Weights of a small transformer language model.
Size: 14 layers, 3 heads of 128, 32.7M parameters.
Architecture: untied embeddings, normalized queries and keys.
Training: a variant of Adam for these matrices, 6319 steps.
MLP neurons of a small language model. Each row is named by its layer, matrix (gate and up: input weights) and neuron, and shows model dimensions 80-271. Each number is 128 + 32 x the weight over its row's rms, rounded and kept within 0 to 255. Numbers have three digits each. A neuron's up and down rows have the sign that makes its largest values positive.
After each neuron's rows, "fires after" lists the tokens most often just before its 100 highest values on Wikipedia text that the model never trained on.

L6.gate917:216100134175116180119177176154124122114060132135027123128145077131133140154167150097176113127091127164110083171119128120157153163065194115174132098121121122154151075130115112117156061096144114123126130109128135116117122134140124091168117121120109142163133071177115082109103103123158075154128132136136152196081147119099142173179155160085119139105104100082144120161121106147122145121090161117163051133117104161115112145160167105107152130087113226138126133193108143076133108073126078168167106163127148131076066102097175105116115169114153121112080095170112174132098195172140133162
L6.up917:181118183154135161133171156145148090134129133083117110152183124117156188175175152111173179107120117161130091194148141115130144166081176117190133115178136127156112103173117191109153139118123149067153175127108148112081151132118126088169170206144101129120107107151118097167121123177132090147154157163097178200111128152159096130124170178148086140123135086096167108098134156128116090120115125151147135151123165142162080121157186087156117129058137161124147105149148123115108113081090111114172099165171119119078112144096123154101109215124139144193146125200127135133108165194111136110
fires after: "\n", "|", " |", " the", "=="

L6.gate1019:161131097124121111104090116098086141085113160164071076101099050150132134159114141087140136173125126167126137169070134075112100112040187155161121092141121128111125062118128147122190074128173119166065102144101121121109113142133123084145136122038078093158167043144111083120116122155150187066139132086153122117114133095110096129127125162108131122101062135170171136153135141105157148141195124099056117119081083066122146206095166114132191094044141153134127103149151139047127169161140102113198106137098091185127165150108109168163103179067147144133119070074085143103133120165104126155
L6.up1019:158160122093155094109130163139150194076119143139122062078170089183141179119108183072146138152151107117134100177094129119131131122053140153167066103127123092072094108088129146149159144121145127120115150124096120090091117109132131125160118152058114109168127106189107086132149136143142170064185133106140147144149087097136065142129127163110115114056078116175154157101111152076108132196177099119094144105144120081154125142137135069170157114060152138102150085124122098056149122153142144121156157156081118177147173161125120204133050194086148184152121163057104123120123105183094096098
fires after: "|", "\n", " (", "=="

L6.gate956:199116148146131151116174132072148228116097093110121127096084105062189105167160139136186153138104144097124067121176117045123110173135185153089074117129129144114132100153085141104131101106120093125159137154109169094135138167149183121089104084146132143131115019148061127102110154115138154134133106132132157127134124145131103143166143127098153128083162112178171117144137116158097180115084152113198075140109067058091144124101142105154119177090081094134142113142129090103100131100093076085134130155107187139119099090116129123133130091057168168193080105089087150093135153138127177144
L6.up956:201097202081095156078154104135140148090143113118166118137105111081188127116146152105147165142146119150149122112118072033112085136151127130113153164126127124107122150141113158111121065112159119171177162111097143119088124171178123075117116121163154142124105092183094154131108120142110141157129092138114142097150139106110147108122123087082131111075132197145141140112142127168105144087116121111119089139113123070090165131079144157111177191084101111130137149113147083119078141085133080081111128098082163101138084077130111105133163104088137132165030134176145113052130136042089150135
fires after: " |", "\n"

L6.gate181:149145173118081091130135097077141155117092180160079153126141091102152165125132105167147128142110122130101071092141137085120121152078121153155148103147146088138137123176134149115174168142140055116170096159077072090117109181236136100143089102166097145207099110130157129076133137122164196156129173129100120153111062178131140133138091150124150172093128112141166124154118115115131152105104157114102130128034111119103185158105122147066128083124125140151119131117131125076074176092168092152203115154116117120026112128159131120152095185159107142138103119118104166173015142186107145137
L6.up181:126157153123065086152124073105149161093119172185135094137124148094132158137095104150124180100137119123144111109131085104152129089133102152136140110189100112122116110151132151132159198146129094097199110150124103091104135146211176148102119092199103136204109122158136129119134172141063165131127158169101105112191051160140126083151137167156148098108131089124178140154121132067089132137118102123134150146059116124113193159108131123105106079116148083144092096063128058095099168124148102103131116159067111158076113064128109192142146156155126138134145161137115119170090127182098117101
fires after: "\n", " km", " |", "km"

L6.gate575:182135131126132111124118139104101166145131124147070066086162093180138132096161112123146129129095075120154074132148169127145107184053219136170116075124160133144152064140118111096119118184201073110100138174100119095144120150191148116142131110126054137130167101122164121065135131128232151189130186146144094157107100117138090151148106135127123157113000138111168136123115128152144147132097129116103111090086127132120086181122103124126130085090128156185126103180119132037125105139175107140164143154173104139106132144151185158109099153079137144110096081126111146130092129178104171208
L6.up575:142087136148106075154131090123096123074180134179174119127148109167104148158128128096171095064137087103135116199153141137117071144165146134166073141115131083124106116183098114121132179132119118067173169152164091110057114204107143081148138103115116089135144085114074145146164095098171075145156196160138164048113120136145121120118143133162117131164161106153152098162119174125132069105173124063120063087135152137117112163176178080164087100102120113088100077073132105073170139096169108046186124113116118093127173127132137171126141143082165104088137135134127129156153119144125138126
fires after: "\n"

L6.gate365:111122159097111126063196139135118103109117129109088134148111119168169191134176145105162119124086128085125112085137127134132063157108201077151126142145163154138128117088106095107180098151128036089152154108114110116109086104116148098163180023103113114111144110069110161115111070096158166173099130144201117147150080116102193157124169111141172161129080039054136118139168142136147197136099139071162154111106123172086101145142147132126189135109110135176118148186130127104065151116191111133165106141137187109141136080152121111154103157141140143146157114092105107104114172115109098151
L6.up365:140108124152114109076176157172153106174159116114109139160130137122168150148169109135168176124083147097122138077177189130131105150096120115152090127176178142151143134085131119112181141145154053127188155109120112116207125109129150109135120048147072079095118173071131150127129109146175156161098138165158099132140083091145133148111185106176133103129103037090144121120153152158124156161067106080139197140134107167082084103142137102135187179087151158174114176192129126154055106098119121135117084177160142146146116100119121093103123168145113152139151119098119101088127144112109134132
fires after: " |", " (", " ft", "×", "."

L6.gate884:170108123145097104110134096140065155091072125134083113164105090090218121125163100124143143151160140142125019122112180152149112151105164163123145135132133151118145096094122135077140102117155069102124120186106110078148088109133156125168114139111131143155102043104132080123080084052185118160132145096190139205146075079130132151130095065132215149079099134087142148158124139142121147136141186139120074122098125145130150163089112132108152149034097159148118201126164160062108142115188106080202134173125123123083105173094166117164112143065109174111097128095076137075103128192112153220
L6.up884:095117112127126113124064126149116133114096119142161122128158151131106125122117144108115137114195116169181093123129126124177131193108177135134117100150156132108104109132137159092100078102190125105078122176128144108137132139119117133107170125131111190100099072119102057163090105091143109124147102101187133120155172088143129129082108078138161116134145111051139106157071141167140094141130159131118051131093175167144095168094116118142105111106127116100110183085137144059149147215179151076157201164121092132102155186123150135130131125114068139148104141096108119134143083201136150175
fires after: "|", "\n"

L2.gate582:107090098125085143074131178152082094098105112062100142146127115103136175145156147114117143078124137209133095073130114182127152125159160109133146129199170160134106095086147091134215118085135065116136136112113144099188092109103159100151121105080166066136130069097141116099113103082132157124173124119145138135115121152079141154157127129132137180103160131102151133135126141116139118117120094094143087133138139152084124132214142066128154116183131103110139185175119115151129129095109127196175064093110140125130160139074128101149068125095140154110107142128108133061094178192200176130
L2.up582:104096131105095110039114120155095097103118113071124124179118129145154176103146149137125172095111125121111133059139118163180161103191137119131148148168152124142108128045128117092154136146143070113093155108076145139214078083112197094152122083111145113160099147109135156110133120085117202114118121120175101136168104106067153176152155125141131149137181163139166113121149173141112152122108103080167115130133135121132139112183150093151191136157177138147139150173124107135126109143100173167143113127128146132133165159092128110124079115091089181145082139094113100056132154233146196115
fires after: " |", " ft"

L4.gate96:126169119106094113109162138134077160125105132081068195159080085095168164089169113083158096129120138139156143101085092119149110137132149116134111165098147139176132097140093099182147119101101094133112043171125091123122071140139140084168102094065111126172157107149152092044106093131155155150118152053153158176141119121097130210152142127062125183162174182155098119167136118129148148095082160121042064123099102072102154146145118154099196139191099122089086160157095118087159078101149090128181078155144154091098134137121140095150098109133124158149136078091172219164110161159127141150
L4.up96:117152076104084122171105177117128169121129088150140145113135121112206177135169110093073146142073136138114169131111107093093146141222123162142161106130101129157114114101090116075063099116072161091141109104129139086128188138180156132092131131051076101195110095141128195119066098135128099198193139097159157168163153145135097151173162170111096142103134183102074172159132167114144118097124165182108092145151095111088141169141166166159163138151134135178153121120156138157175159096093049080112128126127166137104106167093146091137131121190091128146122145152172158200089143184135137124
fires after: " ", " was", " Kr", " of"

L6.gate408:127146135095118152061140136139127201110115112128115116132118149145114121078203142116165116105121107088105077143119163079128073172096167124145112119119173198158124170151094134156110134098107056145144097143086114098152107138149145125143135118141118147133103125164141137131131117147168138143142181109137134109107045166117130177102115150120126136027087070144169199169093149134140158112092148140143127106055134150140077183086170070000173098115143094161102097138176093071094146109155121127187124194108123098076145143137174161148094132112165176148054101066126133103126159139139139085
L6.up408:121113147132139108111131119136170143144123131134119132133126135141114127132154125105184203129154105120127101161145146116121126112081169171131116130144170221137121132173125176165140154115120056074109088109164138092114170205158090120128125114192129078172139040154102176103176154122154128158190136137148140114086052167125146165204153147161098128061129119165129092160081136137164108074126157081133070100126133109130074129134142082067148058079128123138077131146135089058118137139056114132182100173141103122158153124126154096100145114028122073124142115051132115127147083193120177140
fires after: "\n", " %", " |", " 55", " Total"

L2.gate520:118112092145161119121048155089134127126098122137110150114088119145156143037141142077107091133139088046113123112121050118163115136114148110130091133108148132156122123090140124126105077076138098144082093155136107118107091158099157177137123135083104144198160119173101110085169127167211148088124164069125126114103173126085168150132119126110127176138181190153130131120119109158137109083139120178116121122138131105145104137218108098147158149182107153090125121094128154104109137127132114253159148060166167125102127140188125082143088105190123107133116073156104157094100124181129099097
L2.up520:125120157111183101132111188120163131161112098146147126155113142125143112086153105111094115135097107109118091099148099167165082136107143142086129106075111133134121133092138167132126041095162148177085129144178123115140119142036202127105088089118048164135102155149144135132148105199171091152115141048100096084107195110112130132117123144120140086137141161155144171135133119147173129131144098204117158099167171139149087150183130138146206140212099214107111097115111158102080165140126192177113172112126100146114123134126140048132164108154164071140158143165114150113132118181128089105
fires after: " "

L9.gate28:129136070121136098151116124145090151179067125130092124149086075168142167117139133148140097095178077167052163181154103096147085132107142131103171195134109129115092122151130125121156065098153111091115094134143126087115104059165119137156096114178142183152126139115156102066088158155128034117105130158174142126101153093198120112097079073154115164163097158120126111115109104153125173070123149121101136126127115110078137141095068152153064126114176177147107100102140123139106213123177153100178125078091145096121135079171156142145169084138117100088145127086128145133136120129088132159
L9.up28:121105134155135114150092174162089141161100167166116101144085081140107141120200134101167114108173127097108152172168166113165060205157135097150111188124081187149211146145149149097172147095147092209089084100119121094067121136161123070131062119138096167152100138100114125078103074188142081130125144182153125129143183058163131141111110100114143162200087147148131151163142127182131146085113111104123153102097138137122125142095121127160096140127165159106115073143125112086125196118147144157077118116064117114113107107075111100128188033136101115104110190126160111174160124121074131166
fires after: ",", ".", " where"

L11.gate312:143183110180130164078163117129093099177139129150123160101102124128133035208138180133143113133163072138104125122162074101108103153117135121148159160140131167100137140125111102109143124119133105141119123097117130126075162149154154178106073079136160151199100097093144100063092140166127105105139146115218148123160132142095147143093105126135158111096180116174096139130203079148178175055095146153124062155122097116084087116079105144149079177137093113075110145134152100090154109152131118126173173141121161070114106128121153117163184091110159138108152132164116138086181118097106106133
L11.up312:143146099142146151102140114111107112184133152105128120074082079151079120120140148091175120144175185129157116139124090167166144148116156094152188128136130124114104142128141095119134100130222116195128138162110094099099134160118100152105076078103112165102163123070129214097092119165146117098112152156179124094166148114195142124088123112086149128131154144131149097132177117126150160090126152118132113090084090110113094161097138112116160148139140136140141160143171101095152166149144149146104146184165128126155155085172183085181117099092152105150079084141096104096119090051079086133
fires after: "\n", ",", "s"

L2.gate198:147084148127109135029149126172103152152127151135119114182057137123121096114171179107161082071157073091101104119051088113134146137115147157138172114136140161109117146109098119153111064053127098165171077129096118090121096098062080178131138121079122145156113135127147131061130102152191126161124143079169139108091168099130178145149092084093159138089076165170163198138094135134138116145128102068084072099149079168144149158058101059111121111044098104119121143116097138118077163110133173151170130102144121115062089120124154160121109119113183129102155102133135144081135170137150094134
L2.up198:137082182109164098083155113121139167088152125138156084189086167098101137080154171125134115070183111093100083108100098152168102171127172140086175095130127096112090155046080126116084077080128132178125124160113155071104142124062096171094123122129161156166109156152159181112161126114143165160104154044164132088152146075145202160113106078088172162086094173164175173152133140149092162149159134089124094101176081168112104166067117085119150136066092142167108111104128125112082179156146176121153168125102125143093105101098146149141148107073183131159112129122126095068156126114112080108
fires after: " ", "1", "9", "8"

L5.gate440:191143083150138135088098153095048128113116167121110123156088134080133136074153135105156108132105151104127089137175103089132109128174130123099111147033135117150090120137106107080114063092099065121126177156074117084144107194133139047152107066114119150133152160120125092085048113075185139085149172135121097129139085121125137139159154123115148125148097170162127128156142089198115166132138118125094113101106064137150139123141108090173146200152154172122050122139082190090147118144139099135181145109181153158105039097100142076132140106137159146124105123086130148098152133107171173113
L5.up440:184130088152165117089123154121057141117124113132129120126176135060105169081145154122119080108086103081137114079199104127141090169180078081072147148053153145123105144099099142122122055079149126160111155125103134097104100111108107115150147099144158172112156148145125085124065044060180125170131135104107088104123145136146186110183133073104111101132129115090132156157142094206147123152132125126092124070129077153153156094107158104131132143164085144113102089098068198067129134180129164124181185087179144132109101143084160122116145112151148125104116162068164135110156074093196107124
fires after: ".", " ", ")", ";"